config.toml
num_attention_heads = 6
hidden_act = "swiglu"
rope_theta = 10000.0
attn_scale = 0.177
init_std_o = 0.0311
optimizer = "muon_variant"
lr_mult_down = 3.0
max_grad_norm = 2.0
schedule = "wsd"
doc_mask = true
max_steps = 13257
MLP neurons of a small language model. Each row is named by its layer, matrix (down: output weights) and neuron, and shows model dimensions 96-191. Each number is 128 + 24 x the weight over its row's rms, rounded and kept within 0 to 255. Numbers have three digits each. A neuron's up and down rows have the sign that makes its largest values positive.
A block is one neuron, or neurons of one layer that tend to fire together. After each block is what it responds to, as a language model described it from the Wikipedia text at the highest values.

L2.down113:105140099132125122100109138166145170175112100147133149112125039138134116140110127140122144108099137103143137131135095123134120140149085169128132109136132100142138166151102154108111106127114149118110145128136037081137086103076134128123088065118123108179114105081143118129146148149127138210
Wiki heading equals signs

L5.down9:128169105127171076125156152131131154124099128113128090133111089140131181134147142102152123129134114181117123138105146165125150138117102154123130116118176117112135146164136148101158171109128109141116158093145135089136131144109098102096128139144133162155132173092102115138103099090126139142
L5.down93:123137141120087129089144146169141124125104085142130110088116153124107134116130109118139115178146112160131118151126125159111130147141105200131124123111118125112123177111150085125132130122130157125116161121160118153086104152129145127095121118118086091098128109138133188132157090086101102139
L5.down356:095136131152135133126156137165167143131129115107133192122122098118122166079108115138102141072081164137125144119148141146147131101104110123057147102105138195124163093165127126145145097146139172126150152112143151142134097127136122130124147112130135123140085112125099159111128133124126153151
L5.down510:120128103134125107118129135129186123110149129149150163142129025143110137139134109141130132146105123162157169111156130133116157154103139168131158117115140115117146143125140096117154158126134126134099154117158106127119141129116132121173115091125132129140130175136165143084137075104145122135
Wiki section heading start

L5.down195:115115107155110093149158182159157119119158105175109119132114157100149090125112156167094098128134116130074157141157102122127138125151161086126154114137136131131111143148158114107114122103108131166139076080121121117128142105145139164084127116135122129101135131160122129170109109090118143102
L5.down210:095142129135105147082121116107101110129139136123118114104129114119133138161155111147051136090136125143113119097129105122139112131156150122129119140111138110120134086096048140111139101150119113146063074131114134148145124119084126123160135123112126112102105093135122155131118112154081090120
L5.down249:162112094130137111125110110126128106120160130180127093118112152126137096098131116168128173207129138110120117139167103121152126144122143155151150145080184131127131123088136117138126142137147140151120142117145090089165140075134143168135152124121134103171124171165115089146127109122165124102
L5.down448:122119167101184120146125136121136148177146102135139131089145144134146134157060106132136111126108128128097154145081087163148152113125135188144116148097140134165167119113115081166116128152094128099151159138133092154143150139144150141124085104145146105117140113119144148143137127098148099166
Year in dates

L4.down11:098143128135138099114065126123109095103130146066140183145114112148083093145119108144173113096140126111091125118107172124115131125121119147127146121120138162096131139135133106157155100113075129163150164124129107123153134144167094125093120147133139130100108097095119125129123134136094131096
L4.down51:164155098126174149137152159155116140113133122145136151139111144151155142157090125157130109133121069132082148126161144112127155095145134104147150119114116131080121111108097108148128090170119169115094172138131079165099151157127105099151150144133138117113170136116153089099135121150089149140
L4.down114:134139123130147157136108132102141110158122177145115126105164120127147178090074136122081072104125106117097076121123105152096070119101145145140155088120051149114133129151160124088122153134087113101123173113103128153121142112109144150103144183123148159122113116151149131106134121147120123118
L4.down138:112112134122175156177090112121069151125097155111112118151166096110145112127138154116123123136134095145131085146097116155105102119128125141160135108151171130147136162182118149117124114140116123135169121116105100090124122152140124146124128158104087110125106091150140110153154153140106111157
L4.down149:116144102118112115115143154117163139177133135138109098109140145117127101131159143114100144140138124130108140099102154120129096075134127133103084166142171115093124120139106140141163155104132093095161154138085138146109104125158152117130143121147139145135136123138159136111123138121164142146
L4.down167:149095153099107165126151133100132154157097184132124125032143157134134093129103145122174137119130109119110202087187122101099125138135113125135129147075125157094133127096141112100137137118111147147106113111111106113162100103133108103146112140100132148118120125144114169103153124097099101164
L4.down182:134111114087127132117101136133069086111125091121102128135169154147170081104160165124140142140145124110160157133138152123125087162115132125087108116151137157096090124161152103075162150073120089099108136114081152124101107131145129139113118118150101116120099101129106093118126160132088169150
L4.down200:138072131152145146136114097130159138118100137142089130089095146163142130156153105118122143086144170154143107138133128120152162144123085108148123173137094129117156114121139090064118171137126110158130162117128130092094117128131134130129147129117112145105141115176153160136103175095144141105
L4.down252:161157110102111151100120129133135101166122165137154147069120134122107095128131125121129135072117131153099133115104099125161154082125131128128119135084171095089154115172118130170130158115142095103168125106126137181135136112145133116118164101134114142124100101133109088135097104096165111137
L4.down299:124140116185174114149100154134104136136142156129152193117110128133132139091115156116103130122140168107146136179125104122144105157145137144092102113145095123129088125139161166120115150101120086090145085135107159130154140091145141087113151120118104158093125100142123132107107150149125110153
L4.down342:138113121107114117120144122106149126102128129146121128119139101165120159139144122135102105101086122147171135119127116123091129148144107086123111132139071095170124142118129085151166137136080107114084122139126118154141135140079148088134115103091117153118156127174113142120173095134135123144
L4.down350:110127151138148130100146135127124121096134137146122144102130122155170097142107121157131090152104128135124103144161144136162116185112148155123121145092110139123130132185103165094156122111088125125157156130096163115131099115147120088096126126091161131107111099134107144139109146081128112131
L4.down359:176091101083120136164153139097137162131098154131146154118132122127127110108088162124102178119111123091108137144135129124169160149133157132136099119087151176082081161123137135109143110103141152143131105143159145154135125149118089126091132113123111071115148125173148094140153106153162143151
L4.down435:118172130170142103127148110123104105171134112146113150118112172164130135087150133159061176120134144131119125135124095123156102148162141112121128128132139167108120158157078146104101091155139138166128146140134140105106133114171150151137130124108089156113084135164122140101122123093133158121
L4.down436:140149135116176115081090123170123155149168139131120090137108129121152106178111093167119142101181110126120139135157162093105138137139150129126141097148170161133132111149122092043122119153122109143146111129137176122139135118111106137132143141167130116147111155150167164121105156164134092135
L4.down439:147125132140127146070149166112135100153158161129118115133159149127139151110134129168109141141128085145106121155132123118135129107103135132092120116129116143157109116130125147077128135084149133115166170139106136178115150179113126168150159125120164162129128134110149128088130085123145148146
Years ending opening dates

L2.down415:098083099091142071144106082131146154160126116096116081112110148119091144121118133104138133162094141158107130158152133127144119139131083147113080107130108160147144110127095145134144113097115114153145097130133152139154124132112141140120155116142147099138087151134167127133144116091096146100
Year in date phrases

L4.down16:129140141149120155185092111130160133120153123117133111126137103129074132124122120140113173102129066132156128108084112147117124134104120104131136138129133069130125108117132144135100129121202142158137137154144096109128137132165126146138103092111163129086155150103127139140144137141130163121
L4.down40:147108138123138105105139141117151122134148120156130154089119095156154128135135101129128149177083122145140187137146150119176180157134149131166121169128125097121139112130106123146143131137140105091118145100155139112059156102117134121136170107133120107103108165142120119132141107119131108117
L4.down60:101138144096116104152150115175162137152104189129170088144130093147115114122148161131066139120152153156135148132154127128150110114094137135119107104120152076138139110080123155141145146113119166134139155131129129185113175116111130105129139113125126136093133100068115150115114131135143118152
L4.down78:146133097163107140132141129139144135125119151141111142108121118125142092153130142100189143124142062060094100112143143154163106131085123151082126132154111163121117173130174085143134108122131123160134146101130113145137164128128111133163123146122116144137102129091130137183135137160128164113
L4.down97:145130156145149128134139105102169160172097121130127121093130146099106142136136104152105095121139125110126116129136105145135132114143139104107140081147082113152089118185170117156091117128126085120089174110096135108163098159136129130135155143097124131121153109145110125150115109171096119134
L4.down105:105137146122097113079153106122171096145123128150164114121131153118134124136160117161181145112075101112143120111157122130146129108131126105077117078152144105112080161154132134133079193081106149073164131130154103144106132120164107114148137132144103164102112119145124134132081128107122174161
L4.down144:093134120141131082103149154145168143128085149127096130144115101103125157098130138151111137161104154146151099098091173123187115177099147139126143128119118148138110139136147123162119130177101125176131163124119124121121109140141141094125109121137143156151127160134136134135109128136142073134
L4.down170:082163119133130149118097108109117106133135126117085171150159113128174155134126132122130123108110168144153118141173132123112088142135138189125167165129124071108107094139116108114169140120104129110130137095120101087114079061085098122094098116102125098113078143098160119114150100116110106102
L4.down274:114097175138104138138086156128136134140192148141138110161137117130059130125142147083100149137140159115120078087089149141133097131156151133124125139138097116144142156097129142155140118132125132201120081093101110111141103139123112138138140108125115095143145080111141102142162143142083161129
L4.down294:124096117085119104139141093113123112171117169120147118150130145164106124151166156143147103161181142060129091108123095146112131126136140132102140118134136155117136085139148121106130138152104163088102151151101157103127144140143129103131101108158114125118162137111132134120133120143126139131
L4.down336:127130124140122103119140124102135142128116136129133144119109051132173108123110127148125125141105133155125089132141113125128111136097146164115139110152153165096140161148111111121109124113140080134157146107168129150149137136117164143153115142140093104117145180152180141072126098140154103177
L4.down349:121153126121133149098090183079128128148137191126126120100129085149091129131125103147124101123138130091120131165136155126124127112116136142178130133115118105127100139151078146096143142124140109142106129130157118119118143131124137119145076124132091123155154139165138105084152173108131126134
L4.down355:128138165134128106103158192176061116139156114137117140160147038157149146113148151114141145131075174167145158129126161135126118163146139076094109156153136162118139141136108122116128134139073130143159103149110125126137158122150158102156109145130151171125143128109107127142171116135169157098
L4.down360:192106135107140118133144142137143157120108102147138089108147132100107106159171139111083099136157136145102110144126137108156134124121121115096152118164154134114154159126177120127142121095101106087087129126117128137127113114145118110090184119165111107087074096131099161109090148093096118162
L4.down366:119128122142124117109136126119158102135118174147137100181132114114141159117135115100143120153117116114102124144150144093135111124161153125135138115113174142157120151112143121156121129108123059120125140125158095106135098131116124144125098133133152128141083173183112136121119109132145122146
L4.down421:103122130148139098126133095138115076163140127123118125112117095144143154154168105139162141154094123147182154110140126139139101132112138151161127118116154140128132112132137159086146114150162117165093116126174122115140119110130138107100089054117134143170141157153157138138175171137185110100
Wiki heading equals signs